Weights of a small transformer language model: no biases in attention or MLP.
MLP neurons of a small language model. Each row is named by its layer, matrix (gate and up: input weights) and neuron, and shows model dimensions 0-95. Each number is 500 + 50 x the weight over its row's rms, rounded and kept within 0 to 999. Numbers have three digits each. A neuron's up and down rows have the sign that makes its largest values positive.
A block is one neuron, or neurons of one layer that tend to fire together. Before each block is what it responds to, as a language model described it from the Wikipedia text at the highest values.

Connectors linking two items, such as and, & or /, as in Resort & Casino and Harland & Wolff; also single mid-word fragments like a-ut-o, Mag-n-ificent, des-i-re.
L11.gate90:478572542539563562474596443411521483510523500452566541502528558592480560470489462446518517551502469550512460492455477552461431578465416502546485539440540509502470493501540501530503421512457462556532534460481524453445475424540532508554607556470565534524376566511450413489517467540537531518
L11.up90:466424479485488470488471523560477563539437585576304463530482453502514439434530574459441496575604546448459496429476541469521462533497439428483503524502428434462522533456453458478477489515439518544421558528559403543498451489468456526450448570586477594508479508485558457522466445454488422527

Final word pieces that complete split words, mostly academic fields and degrees, such as Medic-ine, Economic-s, Physi-ology, microbiolog-ist, plus other words like ceramic-s.
L3.gate7:472613471528491441572385473564563400500399393557524516524488485451497537518470529469488490494500518477529468501477449483452524525405494387456467578423409568472517561502507611611502566497499478490421519483522493462482519514506501524481470596522491598420592545514591486430490472518520444552
L3.up7:570486537424430479512551519503495503593519524551479497420485451515491533508401494570444455504521508436425524435471482556510487459438427471401474459479394553593523521601457554508428547556486519531467511404473493547581528448542445564590512418501501388491504441542458466476530516555433475457
L3.gate50:503534442489456494545476414493483495506492491448549447431493475576561500465358551518577499472556499512470580527395618489536505539466551423485410514521559595474456431506601503451450504445473425563467609471476538493564519428474496491531608438488442455550628392544410491524421505496448542486
L3.up50:499606530416484529479476515559385480536469500506558451466495538487519523625408551486483558533467481421525482409402447532597522530478528466577535530549439505478509482344497537463436451572451560542461481422469538524424497503471519432512484465509554544548511507527522520538578533462492513427
L3.gate100:506444549507526537543512549400541625501407549490437508611436612390494501568501521593434434505422643507569515527485469631515429522459574432506542460542550517491442435461533500588517528499470495480519522488476446470474504510486564485453540469541498472559664396482531466468574489427376488491
L3.up100:531524473422445530453521479527506553469576534385485553492431551516429526490603489506503552510556485471558415505456523574468547438401423415559450433480426505596464478491527511459513516533501489471520464472497419560405589449499418555474524570483482548499537459496505487475504441458452532540
L3.gate211:476441465594532558518497563535468496527447448551555432521478411490423455484532475464468537455462494508507455466521597577606564481495427562489544504468487492480475507505443584475471576518497514453527519547579500525558422463448532550565577589581504475517539524457503510580498484494499500512
L3.up211:399481567490576465414500466501457484451475395496501448454508438546573466571540456569610498577462531391495447495496512409560447424424442493434456486396532516434470542486469566512407558500529421478508498501493512608448588494442502540588529581512587540546554528485536463481468497490468549481
L3.gate374:605496561420480610505443429462544521376472525444535516445528522436612510459472579545418506375516473509530517570390491533417421556538608513417439455491520398580411547572563445499527520560576549516440531564559521518481532488538498461532607555476568464493473512574413505512506499501501435655
L3.up374:543441534560500452393502591504512515495519434524419472504495514450589478506495526520626559457492529524435484480494443545451533544533475459643515439482470427576472575540514513481527556463480510500489522574517489459515408510528506464523418449565521499546463541488535583481482565378573501504
L3.gate415:459514482618466587517403537450496525538551576561445544486413459571501503570419518447511506498526512533540559550444471437446505461437478539511436527509506465536546471466613569531454533444581538589546533521478573549500460572527399435598513505511546533576506497548464522469465483470466570454
L3.up415:467541452587408510523479542534534445511521548500527491499571530499470521454452523454545531539449564512528518526517525419496462494455564520491436393469412535521537580538428512458400450539568398480519488592472611474506472469505472507588501552426578531515561451513518441528553446477467502516
L3.gate462:442469451488573536556449444559474388378497555464561504588500456480575445493468466612499534512525539441483494518580567452511490566590536525460486513484538429508465558549467440532528468537500433479517489557497465480498389522567501511446576512492568398464537512468422546461454469404481556512
L3.up462:406547459539542452426477505469562619488372483442504537478535475475555576517557485554461474469539566530476503482511469571477467443608431522532409517438557526569632500490544592574514502560458475504508509532614406463459522535605400606465478565512544478570413555438458464480548494578502490486
L3.gate515:555351509507575494475562526452464453564508537457502463481403473449481492523469516470464578416473563534487496538509462509532494465493513418473535586551480388512532520544485551470426527501606489629537506576494429478580557593582509585483469503543477410406482424520493527544529392462494540509
L3.up515:499503542575615494478474502488495459499582502412452522507448515406558559508541479446561550443511526484582509544455466534500487474497534565488458544611442519482456621444467491605476564527414540491507473474534481568520455533521504538566455496583558432498579509457606445564572479382552589467

Opening sub-word pieces of longer split words, strongest on pre (prepare, preface, preferred), also sp/Sp (speed, Special), an (any, Korean), and ce (recess).
L3.gate132:572465504520507527458668499477523525410534495521480522516475454466483505588548495492531540425439465544477502445497415524511523474430540526430519464516499538513471489586547534481483441491535381537471479501395460430476629553449493611541482450552475538578451502518530476348542499499564501551
L3.up132:427441483557524547436543584440411497469456575480545471461367481543501563581531472502464429585455423459380565481467485517523562523460562491487488487512523583485502420474544646504526463548500524459543539519590434482434474504448572558460510524484487503441566579538468569523485449578471458507
L3.gate202:437477447551492426557413515440524473522467545587538418529489516549540514453465558463679553500390417466355513579462509345490485509473521510490462516475551534452482526456483481431517479464506426521524476492461408455509501411468412453490537464550426522495585555464498415511596509454505485562
L3.up202:507480501479463498513450496459503440527495537527448432496421499377398411536535552467522522439495499495623513490527508511566489547472580560580583540474507442497528494503435550501558468529460425477482579590493542492550448522507464522518502510542467542559424488530508524465518500450458541575
L3.gate296:484525589486399504634659541515393521533435554476516485510485520575499490531473510568576503428468512452533480443422552466524571507451500476548466567482435506563502482516562503398486478483535521589545477490546529487566508422463598463538518549447469497559448312553531486404558488572471441527
L3.up296:494426535547535462546531460554526620486539457550533482472509503517437494562505432531514449391546414555404541462486606556475435536435600535553554454588407525530485527612505448586489442515517462542452458530496598438598525447489533524514463373478520535459564441401505515577450448562455503510
L3.gate322:459525428422472522589521480522456538582546432499565517447458510605432563464424412408466492513497466487549491508539516482487510557474575447446537548498479444591447480520509512448440501427436499500529522575492475509485576475481490561464414516477466500517551460418496473485439502527397443509
L3.up322:488561601513429537422572480465521501487494473541434516592485520521506498497482464480542480459556496526538563504420474575512528496614486483494399527505546427466538436537507491608495435629497470448459578534552493526506481498569481545493491523603471535552602537516465507459525568537590545493
L3.gate361:529535437558502543357535430444470522553456565515485467466597503515503481530473526382457547522537543493536456520655528543483456462564498554495541554472581495503422500505567569538514553485445434474475505553429486503450474520475504510484547481456482482526494486400470553528409509442458434574
L3.up361:487539487500451486462602545468505534419508451412386462415426468431442525411399475548476441471473575496556530464508510462475502448554457544513483448491416498411535524540460542544431488469498459648468467568451618486493467480492442542538533477514608491428496527480573506492456478601415507555
L3.gate464:540578555490465541508465446523535534504526533613469563530494454479489575455523500414522510461549502486491516490555481520551473582485474606467560453480436545415487426522536548514452437381545420618428487540621481545439457568577493552525522539415535488462512417499469448516585415505445540466
L3.up464:525507576434454471546514500442459528504481467643538526470420528459541491480447521473477543529596532514559539513534463456567505495533482461540495534474496500550486570532498547492511431551558444421502578546444462490402503529429574500496548489504592537491456461500518540478443474419472507454
L3.gate487:513549483479500438533558475537472491527479515488433536472481422528493463573540518537560447568514522508446468494501461530508506600558531440438517555542558517476486489507493600451541565502470407569516493511450447444578623374522556506595431502413560512485503447574441440556412486510471473523
L3.up487:589538474451526511404467472421571493502494479564463554395538440578418497489564496456581564511575413451513592531527484431444449513445469543615474521551543595605463503549529568528547454491557446546489576487420562578468535459415510547472526516530476563450568442545461514519507519518545515581
L3.gate554:521485518414541478502539475592459482485538418533497497502502562555446487560460494518432574473586525525626503370561599427517480502487477464449481492498523430485537483468518451618498415465589523508595528510563562569476614487478498484489542472468461550543463449498478517478456523564429513606
L3.up554:530499478494537435551489454474488510515589408471499508494569509492553474496489432438526509498581505396596518415570523444492489496595469531484362579476477421504502385503530514473511435532440516500494531589539539529521451518528476549572527540525474507474480519562471407575517546526541558420

Fires on "and" or "or" joining clauses, verbs or phrases, often after a comma, e.g. "weapons, and withdraw", "treating or diagnosing".
L12.gate20:423528499488496535507552523593537480464543508544572476372562460473495477568549524576495486587514515557477588554524513426541577475641580548444548479490549481595629509507495473510512510453560535580520441533525389586517502451474434547464565392505582507460514540468340391501440541479494495515
L12.up20:522574563538552461507486597538447551494549406490551500568506476495445436510471520527489486653586572464552534450505521470532517423535513563483481445476431416409550491482514528583430478499482480477532448521528457565516521471505445455497496499546473459493535547496412546584433597445485573461
L12.gate34:540515555475535542423455526524498480557518553422507504499484450528492526500551542490399571591475549551460483558605460447457565598531535561480519475448441467521549531516545540551540489434531624543494510461487516401426490482514504489502502485441461518463442493488482400563657512531483524528
L12.up34:487524505475433508447505421624463451516417528450536439486467367417484414446539456482482530498446481559382583526494482476492461572534513518495523442531561508447436437571471511557430477535480473526508553534481498481503468625469524523490497504484504414550516590513459440540504509454477526440
L12.gate71:505463487496488430522479578557453525544611530476412400530517491403504504524414492517496498536534490509464524628487512450497606508506520484539444395550500474535481508393570515505484400481452512552506511550449536520560516547456433477555581572520524512520533437466508473535487533487574490575
L12.up71:500549453488473407569504500601546473495543469570507531507520410493572497536476554612444430501398534625450462505590521511495520529502494549509514519510608504491547476535616547539459474526464501500556497494432454496579565468579362522500553466442495462469534607479527486452519497501564502511
L12.gate232:429446514537463462494555482582487581498477529419529467581534423475488428513486458522509498510466550566430587510500533468494548434495490559479549524536553422571463415537469526539446485503461445456576471565538491537486475492497567454500513475402523478455533498512468511487443524561585554527
L12.up232:421486496523526505491547524511559454517528474492537553473482405444472544467503499468540587477483538619537495599515499502344531443537560533538470516508556510444502507535484581532508464496533451519476484490451560498549532458636541495472519448474537406449513576479551592449504521540579480528
L12.gate417:408520567476492516505442523431588533450528507465491551503521439487504490420415534498553567455524501532549517432491502460503565506408555485494396557468478427489470410470479519509492562462522533485513498517506454434388515423502487481426455509465458482414529500390604530488443457429484538499
L12.up417:427511529460567580569548522550523463476446501555499511454491486630523530479521503494542510562539470575479459529472539495482551505524477513441486519481469509533497509594536523505456492445539485338415529534416495463542441462539514458485524548517447488547506523616508520512447431511549527370
L12.gate452:537465387568580499560502488528432482516556542504519556593497419543554587480490633606559496479434507447441431508533479492501559505519483463558466384596583395379513476531486538478487421537408445569443525510494418521414461484490471534592460471404592473475424495537501445509546478503534514505
L12.up452:513503434483431480544518476594556477488546502457487498424429481487494456466505540462485499522590526567512552456418489593489546436517476485582525499498557456518477562495479471527370497550597582499503469561453495526500506416494429500483475495497555525576452401487517491507466510483615521494
L12.gate463:532544531512502480412414531480520486448521477430474570499534454448392601501436511521522539495548465464415563512533549513473466515535526564546468469517504560437501476453467509550480378508538454511494511522520430572512549404448481494439503504504475527453485553368414521535570474487514497520
L12.up463:529471470465495542596519503513519517497609506536530528482478476520513490511584488428515579549491474552421553582442510482476404536484521518553533427497452517510542461508472483551435463465617584544532516517443504501521543470553487500509535550493479446468549526477542528455521512464499469544
L12.gate495:440550377493591607512516415558516553509433468462526529461481489452361617481477504502549480418477517526562533474486529487584422571521463499493435468576435493587588430477481485500476505524552403487469404460516466439490476504532633511564489536568470416461536501528469518503474439505516512460
L12.up495:397446423480595446537480463482529483423508448537485588521475472494496530520508590421527533480471505462383422554545551386565503548500442545591505628484564511572450505504540501454459454483597489557547488515448484497522404426486585608522498523558607497454486478497442528510492476490521483445

Final word pieces completing nouns inside proper names of companies, institutes, castles and shows, e.g. Entertain-ment, Corpor-ation, Rese-arch, Ca-st-le.
L12.gate69:538509473470506465485580569510439471446486514426547553529457557512453550487451434544509489460558485497572396510580438543449520505519545506583534567499521523485524510556547433528493512415514558503391546512484575487510518533503529546519444341468552512436504561511544472601507469541445480402
L12.up69:495501508372479526519542477501535527469558595551523427521540396502517477449512464501471385483538463601477542518575515428571516401449519506509428455520498533475484464512461518502474559379435501501534503551515438491500579496497447503585442535558495508549474482443522430535458511493512462480
L12.gate202:489497501504498476469564534430517512472480526553451545432510408510530474526472427430481501458595411486483401588539497554487492509439459627506572470479453487530481444517453528481547511561518498513460457507524513486480478470549506475510491415451589477413429432493427567502474524570491452507
L12.up202:517547479499572460406582486541659521559539520569501455487452594516403561430459526404512483516495443451458419463504551409553442579510538511423462379512530507486501522471566431526500426531627520579542492530523567522384528450566541566477446505472537447516445541496433489490467525519436482552
L12.gate209:549487503398532554532568530497410478479548470460547478501404531572521556520548444424433498528504517454484419438418509513499464418554486606521447585556492546518596446525436492547373450532613467530578491656458408505491534514428527471567561535524502529476438541608512511542481545532539447442
L12.up209:449494430536430437456540449498436468436453511401486509541451528518491471488530473501468495509471552544578495495464500553498508494462443498533444532527630529494508456485535464495500481443454499477546483495526523475570533509542534539480480463470512470523406520496514592483507433476544514451
L12.gate383:446481534483535529485554521402503576480596457457531478582484499412472525493458506569543471532547495462551448498538395425542439523561593601602442555378482517430580453551490450443423525424557447527524499418440585444582594445492490511471474566531536471463554565563516525526504483489543454476
L12.up383:451486519484672441423475570484506453515478548500473530593611517514410408459475443483483494577492552541464516387464467514421452357463428563566485472542653574510499489490551532549539492470547511461580534531460558587499559490410547549543435536437506457442432411441598488485562531554495531478
L12.gate407:507505506442528472541509490450494485436560527417493603503496469515548452504440489482557435545424546513414515477586597489481459392518578425440477492472483524563485519513531482473587516500515527447519515548456529431489469423520609452447508619443471535539529465495588447517472498574521567566
L12.up407:458449490434468442565536561432545586547473524524425504532526479526568446556500448623437531572556649460451583479519543516420421420497485453470532432511426412507472455466414567506492542506547553452568552542497528500530457532382509428518475474499499528447482528467518503496424569546470456469
L12.gate410:421551496525472485466486548546453513601503534540501523563529430622537419483558449481550509458508497404528470482468408526538496400503434535503449450524555479474520458524510482474554544488466478481576478526421473486553494495386529521438552605407474534451493451538507427498469481523458521470
L12.up410:496510473594463585579521449453492440539488585515525462469421516535416485455498459544477520526501567508471420519484501534525465501531482502523428551486486515479498469495600515489585446547482523465546520490496524522485528476492475517569455592484453561484432603467517475401472572427563378513
L12.gate475:478417469595479536583429534480427504498546498418526556489440371578383493546518458500452501500507605498477461520519550541520566459507451576571533484535573444514503507475514514546512568486513544489542502448481429498525546417565559512551472458450450504451549507462435427551479405588469509532
L12.up475:467511572469440449463483506444519478448477495564493529456483526529487360443541530493509543501486448507510458465450482548456545470591478458595465526555463431536473565602430460558495570483548493560566493456520472605504491484474548504533486530423507502433418451507478495518456491452439509527
L12.gate540:466561490551550459480550458484422530553546586487531473520496519426444496468527493609459478519466556554476577520547486511483516512523588494543470472481522559451416451478527438530511484438491421524599565509478437541499519438501426556508453527498491555467481528462538437527512419525556524503
L12.up540:538504605524478580445480536480412619426480508443581391505586494588471568485440493541522488430529559426492549494494458417523486455494499481537413549517492499507499485517462607466548484490454448531537508575426439472524574468541496587572498471599481586487607545499448488461411524420582446449

Endings or stems of reporting and characterizing verbs before a quoted or summarized claim, e.g. stating, described, believed, considered, known as.
L12.gate33:482511498500457489512508489553498531483536537506445572541504366426423464500473512378432568456539426499589392446500499459510498486443478496522517531624418434571549506459451446520433557401449432483594491458532454478510482549494446442466489555517465514487597462415540560507430501466502487516
L12.up33:470456419539480573604418517611425459439520566551434536481561462391587509467492518380473523521464479471517428390462551407510474532501529451458509512518546449530555524556425461505530556511505508553503507553526444555446557536503488443545506557468472563548551459534504426496544441558444487489
L12.gate121:525438538548523384472381608535459458529463528582519543515477543472485547549518473491515500521495525481563500515466530454490537609417466463537491497622498429627561495522463491550493477346438540590509432549537539512621567438524530567492551584524448452547592481576349485534514471531629571512
L12.up121:469605389573525480524560433509550500505521457519455462441416463655484502484556581469448585464545519573552492476454488527448401560448559541584506482525452441442555452466449556537505443500471549610465515562443397495575477493499524536459529620510506481500603478564434577462555511494502499498
L12.gate158:552542523523496536593550475518510410575485532529443431611470534429419479522483483517519503504481458463518612540469509489527548489507460567522596450452527465576471477606465452538552508428546478487592491585511516449402503470515528492488556522421481468492498457474491378596487494451533522466
L12.up158:490478488433483468520533466486629464465542497453521478584471544440531461476545461538477464585514541480483480523477561492452443500456471443594517489420567649567452563518478442524594581565594476492428439446491475479494506555460560490479555560493501481534542510547459539492370543476493485450
L12.gate178:510582439520624499526503488414515543477467481475467516513492484473543569524457466381492507528578590558554534483441485500474496585494477502484436502535495521457530405489495442508471600517557528558456485497474470422587546535447524515485557479551552540610494456433557557510506467544505476456
L12.up178:449474443416477476595446509513515550491581353520583479526426454468528428467539480518534489449426477528637426500531417517457496501443513543508571489534402422562547548474485561544460489537424506561517570523600470501489476507440496497553530542553475474432511493537505511512505511446426510572
L12.gate271:438555479510559516466548518476464508487492504571500458454599425473596589488514438420478504521543499557508474444451522403543516527647436414528426433504530354580493573466468513510463521524457532505571465531481450455499540469531472464561539488506571550614581464556467517562622553498583459531
L12.up271:496520367557518540449466503536400511495387463433440457516386438432535494392542437531460496511508424444476465480559544470476451524532516474406469393575521475511523494528485517577452532513458375505492696481519544427475576510500456467572471476495471537524503490506494461571431556387475519483
L12.gate272:405550561538484512429448527449477542479556430487589495486561512552469556468591507554528453530499495472553547542534526593622467467459522483550448524362502530429511489525525470493453475497396483497593519526506544493612479575507411517536580542478485513465609534524488606585571427526609569491
L12.up272:547462554506531491512519479462548488493519434451462439450546503502534458545500468542558511515479520460532527603402559542467476497521577479455560477471478450535491474582488513578451470542569467583482498451600508453470457483433545589506566474587455481513585485539548573585513485517508470415
L12.gate337:493415511548556511463478506466454560429498588505449357522612429505442514526552463471497463535494591512497501560447545414506426496532534506472483421570455502508559488481491525530518532531470516530584464531423540572579580366511533494620464560520489484491521575584477541446537407611459453420
L12.up337:441505486492529468565518573525463472497510495653543461489563538535558552483568553540570565546522498476572469525478503484470441546637456531504479555568506550500526527462527454455479605492506582495463454450442478506524492455454580475523631485498539471464580533513462507518516475502502526420
L12.gate424:517473468514500458512486562555437525427556557511340448554573492452560526518494433463479638443486404540495445470524557436473427430462492407486572508510493427598552466400595553519529571464448433619503541591441510507493558529591535485455507471506551484495569447451617482500414517536493543487
L12.up424:578480425552477515433429591551461450505617564515485490516578482539520447524469513556490475419501550447558485534379463537479450562480500401611498467494404464473545482484478481517537402499494421487508487437493483515526450534492457534498580448487525380507576518486487464535455493496457544432

Final inflection pieces of reporting or judgment verbs after a named source, such as describe-d, believ-ed, though-t, hail-ed, before an object or that-clause.
L11.gate41:474455523484531470484505442449550472450497424516454436433468472431482424497543522525461503467530555514532512435553580481481427499492509558558461457512556463597494557470416422528464468517405589458523476527472551446470491544514479524467435571602486437423506521502447523622446393534502505490
L11.up41:523533433502602467528484484539444450571533590578537507578406554469501524414476459510474532560473529480608504538486462494493403487510538555474427412519474410467542484449435503536608453475565536510516491506508521460599455563552455515535475452590499464532475444481429470648507484504472507458

Last subword piece that completes a split noun or name, often plural -s or a suffix, as in Brigades, Institute, Department, Authority.
L11.gate180:452502545424473564412510575504574582462536478401552476531473542540521436505497552422503541532537522522515469369500457428464498492541480534425581524451499492409523419419442560541479538508485470573511464520450418462511566389515516461581462435450499458487494492498521509524405443491552475500
L11.up180:472439538443524508526521543537551520553531517536542472475515562560514511403537452440498371466571484495482440430556441490407524537473489576581401556581571414473505448420539486519528478531507434420541565485488535472555513474535516544450517520566470610495475512540571502496417585537548564527

Mostly "where", "while", "when" or "than" opening a clause after a comma, especially "where" after a place in biographies; also mid-word pieces like rhy-th-m, I-ven, es-s-ays.
L3.gate17:450435543471464528461538470550549454442403433466472543514428512511567567548542518517501470532497441490554473459507450442567527509467561514483590493552517452474523586531558559530478518485489448573521485567484552482433488569419472571589466494580571540484445547477487499503466451515439533532
L3.up17:477518638476534498523487496504507511465542478513504639422461520528483403425520573509431464522543554602544514454515518438474553468543468450389479532462461507529498539521548513461487488492543466535506575515507525443496422521449581514489506452534413504455493518430587488579516515529544544498
L3.gate94:551518509420499558403469641508503584499439485431405495576471444555553520501539368571455452559459462489495421504470474514470571508585508511500402452457457450439433515489514519487562490429542437543453529477525537555455545554507594497528575433413433551510526482553559519546564420479501527557
L3.up94:462387461507521585413554437457495457561435436473488539389484499522418580457556415553490486459444445491491542468487529471453437573416523448613547466437575525595516497540511557525481530473508386533496540496497472474473531415462613494426499503585532535462475492504488518531577521517476505483
L3.gate228:544532451450531562562603595515456481504505423482457530497424481470418433493506440562441461443359513493498489487412507435529408501553494639492511490404479421450499454531508494604608494510559493507563549567435553452500515422508492527481526498497565491577500450561502433444470546481498505489
L3.up228:380654546465496522503495516559549503515463386545469521498470461438504499418559493545538460547495539405508489456464558512471481452572554496523511429498524467542480516561539468466496613584598495587473483434543589457428391511547454450531456420500539462547531465417474432536494466448571555540
L3.gate392:402527517565475540558486633477475503470524503465441468565524492499514522539503522494470587463530545492482457514479458541536505508501500499462486542468505491441518481554435484484551512473457519432465530418456500488515457553420529529452478462510531514540527507535573543603565413488519503526
L3.up392:491441533483523515463542430569439438514490468545465604465501491544538404464565566505489440504514471561524462581440500496479479459488422367478535592507496446527483494503475548480585556504361465414505469593354521565505504524517553534529421515512486493443485525494524436481482474439446470598
L3.gate479:499494497571519604478495573439388483543578530518545532493457506527521564502488480456581574592428462532589488472458484489454503459559425493491536474406606409393488357560462455410480509465388437531530538521507482474496425464489538453505469454353488478522550462517546502479527509575471484480
L3.up479:555501549420501446475488573413528535494512535515486462470448450493487481475512516568488540541581508550427488495458527526465514486572506403548543501522553460471442519523536544521553492441576446444426496477478543609427451511617503480454515408493576531473510522491503441562505466505507599459
L3.gate480:507480503476557552619455488444450512523367506477409525512436428492557529449453484491455412422479447521544471528548509430533549458563487430521433521468486537542569543463552503500410464570482454539501505519417441397565516528504539475548475413402510565498471467505540533536556541505506518590
L3.up480:497472511534491563477501524490524370492507543617473540490492629545559571496544581484448485469343557505494397497553581423560554535490570461480524418487484524565391555487511541512463418553559523492421556487466528564581499558479435474542559503435542531461463628500426448498573534502608487533
L3.gate507:529489550594440547444492569452456549505494497477519434535420431494542464514553553462561456576413347457500433477536433491594571481480446424542492495506485564435541524506508472544499529500554422514532498436523526487476573555537466514519465426620508535470513472497517525485517517448447479496
L3.up507:538524489457458523453549428582415506448508426553445566553463548478437541564527456477510458535472424532565519549459485530574520434403541539437513550462544556437494476468508560437499526494421441461513490460555445511452470521390512484581581481500537544534576539440606417530522467495446499576
L3.gate549:466487519463519508500444553548507439548479564451508561516512549477514525485489477424422455482505547510436472541524392498473556476416475559517440532455478422526487456565483503533481520550505614490545355489542522480568421596506466492483475477455492470444492426543528520513511470497578507540
L3.up549:532541542571453559536523547451595458525583543513547485479439563388589446486527473433452549412482510530549477494440406532546594459497541469448460445474479537411537539420498492472489542404575437436510538430504460485485504489483524457490562495530530444530571487509593544587423421480455438545